MLP neurons of a small language model. Each row is named by its layer, matrix (down: output weights) and neuron, and shows model dimensions 0-191. Each number is 500 + 50 x the weight over its row's rms, rounded and kept within 0 to 999. Numbers have three digits each. A neuron's up and down rows have the sign that makes its largest values positive.
After each neuron's rows, "fires before" lists the tokens most often just after its 100 highest values on Wikipedia text that the model never trained on.

L21.down663:577588500496560517527469440438503534481593408596461494535498438519398469521491605553557436496503483490467504543532514534416455527481413464435556455488533498557522501517549494486578460538521514541484541451445546463381424533446496437607474398557430512516439539595577508443518450456534400467483477502505535489552611581527546425450480462483585527365557513572439411515576488513571569526451444556510486470554534396564455482535488566506466506559477525547501473559454502436537491465512592469466519437490479505432483489537563440514525524454506440555518525479418563547454447494457472544
fires before: "1"

L16.down294:531567491573521412525514490483552489497486404536605572534420465483505513516582513532427564498600520578423447532572441432519471544522482502455415523500520369561429420502426499456482562528473496437591449438486509485476522529468471535498478454451432531534495390369558386404493547489436512536451511568486427597420496483493506547508556491486541444536498460432476558487512485480514593508518458487513523509545482518489505507442474581492597531500519506529494539449490563517529544520479482419540460495523546509509561497602504518570506444490502602466488578556470435465545624511443387408
fires before: "\n\n", "\n", "ov", "š", "V"

L16.down350:494407558501526509427491460615500578569483447485582539522426492539584571420440513525530510480508508517496466438463481477551493555500507487513472559493489584440481506545527485345523494476536571507418515476454502454487399571478494469456513553495579491449486496471479542377512481468537518536546467518483439508497493428482452527553485549529500464504531419489535539533498523424528595471425418481590608510377460524486503576513461470530554541446576427533540526511582463493531487360583451494558546447569501585510551492481602546546475362456442484415483446524559540476577505490453443508
fires before: "\n\n", " The", " He", " In ", " They", "\n"

L21.down475:466542600511491365489514551598526536571467436451502421444491512519512537509592452551505545477532498447494472509407559472494459464494541578523574476455457471519434443507457486456538485436505476516573435490522531444490516522479515473441504512425564502570533492527462500480467399530550487646437539538511433438561582427506537488511476462580507473409549489412456566428458542510495434508496519452531494566488495450522496532473480488494492574418567429504427450465573427476405535537545484437326443478501504487512353522520533535523504516477489544489470518482456461530664567552472559497
fires before: "23", "22", "24", "25", "26", "27"

L10.down504:570572484582524457599492492496424457464459500516531433526525486568534470488435528488503551508549451448563564498647462478459480525448443383528527484520592480449552520408451521611539568527466465561481559539470544577444508437524397503453532505473470568490548452479543474479453479581498559479464507514509431588501493479543441619562506543456409516426505451522496494490474531501574410530512484509481614588536575463431504544484517527503511608514598401491446569554430447505509513415508432497576527581542521447493605537579481456519518520467411479502538483500478443461523551512468434502
fires before: "\n", "\n\n"

L7.down543:550514422507434498502455478554488473498406521481577553458435446442420499537396476530531506474435533472459569511503560470485540490473458410585557451541555529481475470480424495507488437506462535427413443585487462620485460518579515554489480461434522563521563552423501491441570579464461486390509447518418526509552549515573465485406510393573556430501478523439564476404567501514511429528499478478373589494540498448566487526567524480521473605462514497493546580562575409523591444492450497481552543541493551511487460543532475522448477549498428593500468508552486514402519554489430522453
fires before: "\n", "\n\n"

L2.down267:537435574529499461562546499484505445535479481548474444524573511643485557480504536520460496484448474412479528481526356546511487513563531563504626457454460499539395377419508473497467564508428512464501467418533507457462430487456535517564545500472416482490434605477494554529499560522489472607572498511547400462485515545516462579485549490488598498528473487516458568527519430414463515480526442451499557598536376487518479527548482501487514495403497454542536566550511561473558448484560510441632519488574452561512488523386482463467586463483524536619467427535490524477496520519505537542
fires before: "\n", " −", " Cap", " | C"

L7.down460:363536445493468485513549480567468474428428497527540498498492512515440522450511523443485463437453596449508505544505422530435432496506561465515521535444452475496494440452446484551517424470380462475411425511395449424463486569469599401473474502460488509460494563518493533428571527543471547513481425536469526460445585484563625525433475552506586564473516508518490492466478590474491530527466528478529573460444576471461493481528516557468513469479507496538556552489592443440527624471511509473583452618512541560584536444503484519419514371475443496458471440591583545534490537470458442584
fires before: ",", ".", ", the", " and"

L2.down165:625542436505564501513480488582595503466398550404433532485528617523536493460490439551473502497430583531536493446477478548496631495460533470529554457549586584496607557542610423498497417538540463401453539434588459482444478548497541525511449588423543444411556414483411566435442468506434441512487494487603544491542557607430516575511478525499432493405526549430532480441457561530433530502469496464507458495511457480546593514482506515493523505533483509513506533503520541490533491487533478453508505482481503500424565439405507552502522457473499496519543532450402514434440457483570517517
fires before: "re", "adem", "port", "ps", "cept", "ou"

L13.down292:461377502422480542550476531534590482518496475422554526527422474479562572499487535482576454449525441507476502419546551462524589409560544436463484565618512488459563495574501429561520478525510461455478476401457614511630406522508451523513687570491456465458497524479486518461513520542532546523558552468491563449480518620527491488495540523458472525492533483495491389596490465496518592527468549511519453553419431538557499465453496378520496497495407458460497504431513538454474542482451416484532478558549504446506503460585455478458492497469468516451557588536482512470530452470480546594
fires before: "1", "2"

L21.down116:471494576535501476393576474492511461446528549455517508506417566492483464527389494497515525410451506420443438453409469496474454441571608478464505481492515545413542600476529527484519528468480476513550578452591491458578510464539524455467474457495527503491548449426493504526563513624462479607473448518552485387611487478468572447550536539416455457486401448497525467469561562470482552577415548484515412539575471502497468539452470489426510548564485439569440548494530527527511444439581472513586511507520426512477560494530512485555425462544558462536460477408545437579504531471492639471
fires before: ".", "6", " P", " W", "1"

L7.down431:458577485511457522490566412423532490422538429527531459428506462444439448506490571484417434428555531488424472440430449399581515496454496546512526455409528464571544434517490448495509542457653524484547420495559537580450511581496480538458546578530572548511506425468525489433632373480448469478428467473550488544508492483456501493492454494449415536438509483530516486535572501458512482411535516493512523473453410472492511454457557446475449554480451502497445627529533363515546428508469575530599446502499526497456413482562472538545497570515466481572486493535475561479482546560471555520
fires before: "1", " he", "2", " he was", " she", " had"

L21.down72:496558458528506540534466450521504438549462523534479559439487426477376502472468455595559548536552571483433437468519341519454570506514464444497450451518458524490558550577515532472528401457518476555458460538494553446472557560499561466457490505518552496505414559492432463450549557516544557505565423341409405441480534511575519513463438402491564512493452533493544546518589529481446445453535529521581525493555488578477518475422532452517490515479487426424484495424539563503487522478611378537590502510489490469530516442593434507557479547509550516507449470438543474568500416543521542440
fires before: "10", "010", "21", "9", "11", "011"

L8.down458:499507483494449492528540536530499538495507532500538570493558522437526439431501510400544453413568585497481626453500422463456441491503577391522513459489426415602541462467526510513493455456402477520572540456577480473503528513526552504603520488539446454464489525450554506547565486388512500587504523547519515531628557395441476490476544542510516546528480512484438555565528512473559412425504477519533490501495519520565490504497420457540538549393444543554497404440517477489468542434526540543535483571412415464509499545612589527471528447474464375491511523495551609620512501537550544507
fires before: " | -", "\n", "+", " | –", " |", " | "

L10.down414:505521562472554477516511557522432486463434499428583512465461538441527572474433380506444543530508553449611578428408454482528396490583453481539463528465430483484477483468461501485464490455520435477549467437560570405479553545477467531505603465509496570452467531470496490540502634464580504469498571586355519483404613552529492483586533466456477501529426490505504458584555541500525534467475437451491563474553508600430568514487461552512525546506546468517518462470433516555514610475516577422516501508485463572438417471546499615503517454448455482527543439556502445526527512440445519522
fires before: "% |", "%", ") | ", " |", " | "

L6.down681:484499589492482393395459442529597456530554538506533556474537473477492500496507466544430475458482515511455526502496486486610570502487474526465475379445569482518425504493527471399529529557541450453542519470542477601441418483460494540496538511444447569449576570491516524393494463509476512459433494522519397479554503436492480585510420494428539571522451472476518554499499416403484427444500529522464444569393489553459461411456495521535585498567531459544496376429504498386476415533428520517509488593462486419430567583451487460500533418517613483476481510492412476456484513555492534521
fires before: "P", "L", "ote", "or", "M", "E"

L8.down482:565480506535417545506529416456517422483447550531551560532513595459581434468459516573481455493533547496578518559502516481561483478562471421553482492505436471587550457530510461592578534524405461443472441513470476527532492689448441448511491357493484465549493600478382474407587516474585557484527543531389496514540477462549488566520461469493449501564534599491509600509511470523543432459417555539483526449493470457535482501573563543507596427516480450445477452504509496470498465487464541457530473527561454583528529509463494480478516571498530487499434573542560505416416478507506524423
fires before: " | ", " | B", "–", "; ", "+"

L12.down87:521488520470508511453587501570378447471427508492568610550465437429458547519497458455489469488442530538516544457498521489559539413490444489375511465518473475452491429531488491436532446484480646510514447555521491398431558502550605507486466584499565426458462561559521563479524424490550427611445474496503504543499472497506477447550487541493455538467426398544481532489554625542490446407520416457497527517510375469503565427523508503504490467452505469501547505535528494508494445466538433485522477397548495484490493422569487478472542524529561458576429535564573484588487391588499524582
fires before: "\n", " Total", " |"

L7.down39:500505511550599544485443503486573523567434490456504449507502543469474508485496535526399474467605493597474454610447531604473476572533428527514481489519546562488487453456461492588518529467497442529470497490542535607486487478396504493408516525405451500458502495388451477448561503454487532520464476477514463542442519531613587428507496522511499485559425485511510467482533499409444526561600538481432487533424567594563531493442550416482424486456368506528535548521496417494448465475414364532549489472556425448472430536572430440531488469499473551423484525502490601426535469567527513488
fires before: ".", " | ", "7", ","

L2.down690:433500557433549403423483457495445490475426468556450533550458535603484483569522516520440567429535436445441520455630504551391458548486454559510526513512484470562519541426485480553551595579466557456446522482468468576468535467480442561497493512466614533474431538414479476545539422560479527460489463472555435467488573458542516503439542463419511460583460463537469448423461495451383580391445504557588530549462572499487432530460495481452456507500552460555383484464490452490546515520484512436456501531544498555603536518505472486516503560532568516492537518482532426464471572391579512572
fires before: "\n", ") |"

L8.down103:438564536447418516471477478554442458525482506487513587467493535474492572479581522575540533400478466504529550440539365547470533416438473385446484550550473465501553513450495504460476529400471495440476525485480541471496592606545531534445408430539465388477507508509564537496505520465460527508445345518446420603519536436565424546437543408524545502457489524530498519529430514497633442549503479471454514422516458536503501474430485520506454580497490521506527538523493543534501565491461503499506448528529542520502521428544420474533483445521510666476468490564514580452457622463466497569
fires before: "2", "1", " |"

L21.down207:497463534439498500523454467497505489591453520416455477520536536450510478438526429518477567545510490478449478451514478473458478535436456553474592530442432526464511516573398496476490463526413537496576551472549525497545485436594399522450469568500462496404593503472490497428504540534511471576535492436407488564514611567515543419558516568506565508549429499446505574543455510520541517464485447448560454438472436487581532476556456444478505510494473598564523423464634499463596527480585447402450517438538502469540472536544432450443497385475500439407435492419523479436534570420514449417
fires before: "8", "7", "6", "1", "2", "4"

L3.down443:526404496564445485540431457551488485542455415490485531548521531528497447487432463505437463495554351450414450547539488572429491542500381460576536476520497567543553423553550499528508411485418583515471536538471475553501516450431404464518492540487533564421505525593575470539534451500503473520510469575488450473415481539519603539354446500507524487497539451471568547486515464510506531533493549546558468588470520413506496451457550453547616448456492550402489484467453522492581425465547443519490526498497491555529584528549563509385488466460524534528498555522413500539530560463504378435
fires before: "ad", "ent", "um", "ö", "ant", "am"

L3.down303:586450512520560505510453462493506407472491506490520544491486509584432494548559548540553512519554548550486485541562428428468422519427467513533439525520446528467441429496422479590505541590520428510438495501585539513501551513495469504440543462509478490432558479505407507480474521528491521544575560460473479434480487533511510444583483508531489510478547418615507481566457612459487515530419548458490554545355568528460434640537523524489579553576543491581498358454512593487600540458512515516553443534475556492508465527504461397561521424543507431502552496483381578584543474450511480508
fires before: "2", "1", " "

L7.down718:533506492565495508473512470538515467444466483527427408477541575389508541491598465551508468513424500560533557506472532477562402477530485453511562458513505607476506558550423510455570467424572517513481405488567537584485555626479545550552614484493528370498503463561447422457466398466481570510480425478439581489493500505467480622513541462464534487502541459518472478512450523572458514559480497558531545454431503503500511509443496368518510459539493540507555568498446490451541559453494407516508506429457579350576551462588444541495515466504510555531495410544496515425486553465555546534
fires before: " | ", " |", ".", ","

L8.down254:542627505503460514462561503496546450456569508531561498508538468415520558503571586511550473456505543541413647431579494594556465368518426439460505521518468546484561519469527526504481486568462537499496474511509586524517555493509484477547527520516552505542506658466531572546588506487550443591467446466456469546532507503529508464525443467598527494540530517495554559499456538583549417509577610535438546534548532514559409560495458472443468500473509498450538574517429509445532492431508467531524483618412513435495566454587498498495454486484462512580594470488476354553559503504496488483
fires before: "\n", "% |", "\n\n", " |", "%", ")"

L2.down278:495389567572485471415486490456455510388493528551587560575503520494437463488499493432490512491494491531468481530555453525513381536536525539590530507457473555464464411458615506515548518495449560507548528490534571480421450504479450579578472460458492428488516518464478507378523531423492493577519432559478482491559461413454404503494451566438468524513451408552531631443523499453534515501412480470458499508493452498526538454536392435550519505466462463476493503451555462554534449491499488416546482576517463571546506618501559383445467426442613460564429558447543585513493498490462506530
fires before: "\n", "\n\n", " A"

L18.down419:516453475521568566503500467508446549476505422466350481601481596463511475474412358510439491495461554499490469492523531532427436512562606494426512458537460513501429533508476485495530511430438427441508570508461556424478536501546499469441400546462475502518507445406452425453498464539522496529498438533421390568530552428505396517486545532558482513521520484560460495535506511485503481498458530517461415528544453486564476537449480383433510543568475581496529538558552423537435512524648405548502460556442629524549445535507524477497626511475511518517470536558523483529490551465558532545
fires before: "\n", "0", "1", "–", "3", "6"

L22.down508:541545458564474416410599500484475464461558455469542447580494532464506476540377497545504527489486468478487471494490482488505544572415459537501435490422483485516497532524441420542498531488604502520487473532580442556522568433575562412539490529460534510445448511541491483467566513464441567477539560536459540480480463520562508455547505439537579466442551477414574538473610486614484518582521490547552501453603498482391444508514458555476620444431555467473500514501418522447483505496495493552549541517532547469493449579505504630505577401521569560433516360506491455417488532516522608536
fires before: "."

L3.down615:575509519563509584434475495535459438487506494474468449504496522492414555529541492482511407526527483477570490571433451507522500493547492487618576495497466458526553474429472405522481463427484610479432508555584445496553486454469403487487481510505439552510510389471530535410483430536503467411406463482464433452476488510640507536476435579552540566551476486586451502511487505549490537508452347516487562643517541480509480545464479516481504511417504468448503510511503442553498520372456478441496458475480450456421508582471473480426448480526480441518372514486403475493514538386582500529
fires before: "\n", "\n\n", ".", " | ", " | |", " Cap"

L21.down518:430552528574580499496530547532532525518488468449438543587558392503483457524496517489465490539503507556508521527479431501446475535590541440512506407548479503540504488467461465494546590498543549505525538489610554500497527586526466564401460406536526605507554446479528503553481416420444577480495602412463519475486532564574404472497547475591418510531456505482480472511577482435444391516487549382497576414530505544506470518418485455416471477469379516462476527499523454584502602499493507489486494569511509401454517450534420543453473386507542613454479453506546510561491461575511518504
fires before: "1", "7", "3", "2", "8", "6"

L3.down499:506560485519486527458466480550481491478473526451528475395522469404486518534421596595466512416483398523503441418486431500467541492530509483420538586552483425477529496470555524579439544474502610524538448463550481458490514530524513447531549575408491564490519514488533510483501501466525424472556535539499351376489531450494523490431640534568462543493514463502525369447526598566483425395447508517470500546511547539531560473564602484505519503607531566461481498523537470471509501527513401511528506511482596494524462455429456373520528510389522579477565485472467458472473539522572517533
fires before: " |  | C", "ence", " votes", "1", "N ", " in"

L6.down603:458456540476545539547561435577490462475531528539543548385442516488534520559528443419514522534522465607525476541508525615525494538543531527605504450491532426532475517482485421456537535416510533505527507502385631451449501505505518443479553551509443366456538486538561474492557513521555423462581446496539497531383502486537594480479478507468630437492494433425408554563454471571475461541482468468429524448500488430463472492454458562479520578574596454473481561569410445512515493502574521544512417436511518484526472481498431511510398574476513467464469514453449524500507567441525592422
fires before: " | ", ",", "% |", " |", " |  |", " ("

L7.down362:444488539516450520554508504624491431505421472524523521444463541461525507442536475486487503490547416469413472527592512576480492483529530460452484487574493517457472499433519499432507555392432480521578473485464532555574481555565484493475525500494495458480535426483508450402412576405566548555450437437553488514562463368551519547465511472586623476525565466531502475497536479533456414517417478521469592456547516478567527483535483485487529599477565474537554545431539508550562499443480469450445462616407463525535514556451482518436507516478551640655480545432491570537491484566476540519
fires before: "2", "1", "retary", "urity", "ial", "ret"

L7.down650:492376505529451536504453541449467461527505436498502495573492507546397563491470462417602485496564472551537436454544552523452474535547500569588480539517472534479506409501526475516443556492513524584572400539473484589517439446535463484473477499512444574503446492473522530473500480466475526474529532611371450575461473548456581596459572510486448487539483575543471525505496389422455479439505447478535522539455475544517483480498414468542542514404522532440500655491542521450500408472408608502421531561519485468500433520466416568563490473457558432522521487481513617557510470499592544558
fires before: "\n", "; ", "v", "ch", " Cap", ";"

L6.down176:560576452510465434458494502487433442482542551584421529433527580446507409444506430530412558525506450487437623478487490496512531521437533495548527518464430500568532486520462362500522517500483577432546522494605494564475492488614423463566541507526509516475474499419489401451510567534476465558530524482521459447471538444527527544538480496451423506419461535512527385565523529568491444448488406496558578506589505478513537445483457462579506532511550500531562571564417558469495552587552409495448493520508460506540556505525473486551446591499453469508556531473512460412509632428554535398
fires before: "2", "1", "ats", ".", " (", "ajor"

L7.down63:522556417538481526438453470486539375505456416458528431482395521521510536447493562501466509537461420484461488376584478459438514543483517455488450462505562515575506455522496495504467526439360476435464490559482494565414522521558466511531551455428496476532516482469522515481544430491465511600527470494480547481513574567544507529532498542576452444449491525513435461507483538475541591380492437443504564567550530482551439508576524445493508486549478409628491402538407462528476501494481515449561452482570491397548519367514524525435572502492491424469491485431478539474472632622522506474
fires before: "\n", "\n\n", "==", " |"

L16.down285:526431440504445466449540479463566459510523504410553513566510572514586543491499550559479532514529459531530499473566418408412505545563531501523534530493603568504504489550512593510595517541506491534345516462445552552544569583534475530508462422487469485531506501541431505481529542465559516572479369458550508526611467393490526485491512499449489534424512527533502412432591514428483470544426458443545558479431507493533545503516444534524449487553551460442543511452389448533545626507455498487454457544499455632534441515586559563569455526456491516484477449507497478538422456436452434562
fires before: "1", "2"

L22.down466:467548477515455503486505514558431505574479469508538422504474488495548493473154436441524595433528510588420461505502467434491461439588438548486550489540539574473493455471580469530460497438534535509488497487538469439513553498503576431547571530460531471430505434509481518548459517506472427559465464514508515480479562497511528443514493521523461482533478538501445556494493515468513535515488475575469503636528510496464553442534551417471398472441512469563489480550512399542493513477569438477553515523488496538434511461488501566525498357464554474476423575502515510495487475464547532487
fires before: "2", "0", "1", "3", "5", "4"

L8.down300:502501482508508529490458540613492490459538539529520483494470452528475477590507492485476475484425505475611533584484504571528414497566521362497519496601534471510564491482505549513416472547543516492498526549500499543436457691457486485483527522587536492472597491632430419504489449474486587499557506498546544629561603489480417473496509578504493581514521512510537574536462470496462562561514534464465558536558442515461535411435502530428358584459415575483504516486543505430455475566472522460481426478471449468411464513473504572491462514511428444516519505512542587493583562519468471510
fires before: " | ", "% |", " |", " ("

L2.down72:423516434566466415576512522584432477504538509445568571581568555482463512517480424512531487498468378529409547536502508552490444469486489590615619520457434510458595480411386484460536567573458522562502540412545539528503492482450521474467498465510475473486509558459515360429544565478574544498489498479452430575549551512452530549495488457470476600517541516533469526541460437477557478453447556492462483473486432493492507467440510490430452510479459506548411576425567579511555452443523516492510534459502499446423551562542535472595543579489546513473472469534518597415509565434440435475
fires before: "ison", "ime", "incip", "im", "ivate", "in"

L18.down535:546481452548514503546610507448492580504571522519461435595533543545502514489542487519483455509532416442681553493498522488623505570432540489498460567446450534403503447504448489531529412554497535493536537412576441547507463464521513448438561494511581447479551477525550454490540449311503407529513612497492483541635397470567492513501526518496518438500517507449507566554504496442407488444511448538461477551457478474444579417576480470553493491490498506547473482522538513498420411502432525441504527490472508433464462493516479510542562465471497515518467507372553522453432462545452498469
fires before: ".", "4", "5"

L2.down327:430488510485492516482570470491439504537538574495509501464587451510436511366577566501614476564550506439461445454431429577468495482508447474541581495450556475515503486424520549501529474488560540492384506487404499486517510471507492514465552542558489542440522576422438559430623461469472551418504536540559428542452584495446371481555444434519578542502439529441466432528487527509492569506428552494409514547483444484478521488593549536605523462504618534489498481535492478434413511592506432520520512448500438501499516411452528543523474486483551499485550593541487457407469434508408474551
fires before: " to", " the", " to the", " in", " a", " in "

L13.down139:472548440489502488494435469443434528565508466528510415467573494480438485546551442434468483492554591581501514368496475410488478456504468545467463610497571495530467448539564523472482455542470532475548480508605489509500607446489501565372530431449524566459446573523521389561383427526551479516504513513529412474606605473489438470526470488525573582554473383533494547488468552453460489498494341559460451414495439547427490523447519437553464406508488570500511565507514520503483462542546513465507478399479457480486489525490532517383503535498541499474429530536582482472494489452532499489
fires before: "0", "1", "2", "4"

L22.down266:417472550435496481516490537451611476510540518474448523398509496543405464474412379550647410514516548517513462449469447521527439579481493421499532528499514534401392517523487501557517525530533564472454489501491540506495466465492549508526521541592492518543619512505523483595459510509566448498550467398394482512482450511487444428582554501540522559513393523470578538473586511560523430524434541434426491494511503454483456520476602518497441593536516543455498497458513543438501439493575605587484478450488554501523516531456471472528517480519485430396500493478598626470538451479549445465
fires before: " |", " | Votes |"

L8.down421:415470556508580443495524466469475461539499464488407393470493569531498504511528488538441530413499549360523594507555511623464440562495553549490483517434558522523447557491455550527468447523480556499576544471516490562475464406468499504516539455527508468496450526509528511490566539489421452496462445521561536534619577406557441451443565418458474487488482461576547501473563407408397509551499532523553522521478500460472575593576498533477470517482480457555379501514444508516434553476399530463496469550468522427622500486421541440435535516470602475558548486458608439504481485457537523479
fires before: "\n", "ind", " May ", "th"

L22.down133:422474531531490502431598465550536519497474427523509525529480522488570474530203531525462494487450551500488557450428382492450472370586468551552535533533562520481470506492528487476483580512518501474469507560408537495431441486472524498526553479494502478487528466419475545593469457459439521513495517514539503581478484491453548470522569495450511533527454533495570495553452483565540420476632559528523546534488570461574556446491496549487483396482478508544569509471527552509482418572562480408435472539459515483456494527481555503503403544481508429489514553566457515446413432523549498519
fires before: " |", "3", " | K", "2", " | S"

L2.down638:524558451496510520535564367467509542517458485487499457518514535480540396544500435485521400439485487509492512500466583444468452601489441608430407500417506623418563407487457505462541613435514538473564470463437503525436515499470486489632547496498484462494402544487548530522420382529421577496490480520448456497449522594505544552540448527558503475479444500561510471467444529526492539508545456507517529459433466447455417475591499518493500567385500508446448472435508453586458639521513451481504543478495519487521491546526539474544550525543499531462472513523607466508462591429581569475
fires before: " | ", ",", " |", "\n", " (", ") | "

L22.down291:586426508440499507485478430585529557548415494456516525520521501557422469461512398507470427499514502468416418580459611548511544450489503513466486644444449489554541475423483432474549476402445455472477506492480483499460497471506501526497503563542518383500468503517407441529555541477440476478440496480502420520522497528435523561490528447489567516531501394546337515388485484521514504570408374472523577479485464542514518495520526515479503545501485515613426556513632531542421492476487539519504501518596561539452462504415458477449501481606496470525426533513536488529542456597515485436
fires before: "4", "5", "3"

L8.down101:507460504525485474544464616436606493546531425533618520474482535513443541446477521547411562532530527584496510564409393503494558584569614507561510558531476501532447487369545419488517501571469644488466451542398430450460607551546459459525540550514484503535481478468463518477474457491549518528472404552457517484420514560573473561522510569496534480483490460516496510520372508522551454572527480490509533511492470519461442465501511508443515445575630521521522499553477558579648479509451514504557540527503576572535455501461466444528576440491520529537406488481505471448518559473475485507
fires before: "\n", "\n\n", "ult", "es"

L18.down147:524526521447395583531562503489452468489511520491491624454493590499505594473444520474460447576480461585444459487547489477498511509454461502502594513465516471414419473525518486552511560432634412476519466512548487520479524553549463436593474525616550447531548520532528530434508541472507461370410414596434501412528499464530546517496462504444447487463528483565477509554380446516488541528507547469552530470506498479483444593570547546522436533546545518452542423470558548437441464431471535547390420527471506443453482535470469481590575477580491558510408466445544533471505512548402517512
fires before: " |", "ity", " | N", "s |", "y"

L21.down103:566480500566411459396491490508502477478576445512550520467555471557491489589359460534525472471580477432469507490569383545480503438515494458634549487511436502533492485516538532483496548571486499556447590482516502503500370564492492561543470478499517404476530520392509504472581637508515564569456553522517485549525489471494472523571562515457586546535476518441526484499434479480549431564507541622470510485513468554443522550538445558427596510410544518454470654462559537445456554496517529456438471520393487495376477537509490548560473496482499446522531472438490482525529449560518518468
fires before: "ure", "ural", "ures", "ects", "ure.", "ur"

L7.down686:457471453566487548554448547469521431461483527493480482537475565615529552408475469542530463480536640548437498513510403428550501477531425429529512453521524562538514499584456553522531496566527484493563519542507518522490490550505515475470526423518486422444469613417433445469519425398464518487568504449514577434499570563555551524456572527487441461422349508530444564500505475382564547472529503456491548511470482551420494491578470490430532526455532544446422553479529521459515571480510468422532464440500521445514550483497520477491360518449509490555600553536551542400515395503475571461
fires before: "r", "us", "or", "ir", "at", "in"

L2.down609:556429509452546507480541617513536511518560458504468532445613542454449505430455444538482459473504491466552484445445494533564419446505466528505604532467469500506505518479476474511464560452452489477432452507473526555527498528431466510419549527408514431444373405519469441465553474539531534520508531564458526567580479511526512466438568494482546502448508493543398589476585514526438504491367487594504460512473485512553548518640480541450459518514377533501458525461557477496496382516430477449512510460417557572480531469528428486450558394510473503470485497401518599554512364548507558530
fires before: "\n", "\n\n", "$"

L3.down509:511401553564504556545462494502490460496492482487452519496446457503554449498513385473506468495570424527470515547488519548546487525421458480534535380453528521469519444488540512486432521463494576480527493382435455607535495443514482462450520495409544558444400547582497479483589452466460529490425450480526370487465404543485600478491369536410512510435458589603557503548446477508478552528411519496518502527505530483443473498370504467509484454497488450477496507477456481522517527494549524550553580540492462590526536441637426492517576463502542587464438490449439602530530518400526485453
fires before: "ad", "ant", "um", "ö", "and", "am"

L7.down25:503422495469494560420505541457477523616487565438465575462407460493534527419488506477489527458519440416463494478566492510433622494450473452509436563525508567585511407603453453396524597384479447518518476542458557418541438515538443536513527468491493551525513482571536526449508529482507556561580504506449441482547454589432489317523517541512559459486525468462491485522494526503494526554557563581460518432459474495626392394517457568536518469575491493519465499429482483531508487519558489544469461459468481489544574433500480506504570493454546556469565473476474483409570502409454506496
fires before: "m", " on", ":", "ase", "age", "lish"

L6.down763:521434472463590558498521528449606524548510527469485583380499407470568519511549564467433523434500412522526463480503453502432474479476443536500464507473528466525411547477481547584557385632505572482545437493570475582489485504529564488447480505401578545385518555455439462399562468462429521504517467497521382622529549497520492548439489500583508528450569438486517509488466490496536526598549473518481453544461469520517493544474529549489573426516537493538521514604533437532504515499521513505623461506463540500464479517534480460450457392530516447538608530513434595534427473455450547472
fires before: "\n", "L", " and", "\n\n"

L12.down280:539404444487413671560537435518567589462492493520524579467518571520550426516483592461570466444468467579502517563442552489482489509480418520542469459493453508498500488528551437516490493474542476483526497425482525383537527500607488525479465448451543468472580500630519512519525477549550474547564428493436513573521474454504534571546464481585442492569535481569545589471484484502494485425546529453511487528375515622426471457452472524482452471435461521496496572504450532500478489524577492435551513529555431613466460549420480547498449405460562445518471513467445513398413434463547500529
fires before: "1", "2"

L22.down493:518564392569529441444518416443499485395489523541482555462498560513443571461466473537468463586547524469519503446465459548419430474519513462553577438497491420473451523467452588450538417463440466570513494505553492511459561456484474493455564474565449431572372466476570564476537529475525453525538511552506474551491483523529503537511415532395535508485471583505439559514469454395494499456522518570543520546513441470516541424460525521482552482500472594460453509622442530471418435403485530510525485386521475482567481460512432617425505434481549566465433452563442470537479538508416622502
fires before: ",", " | ", "."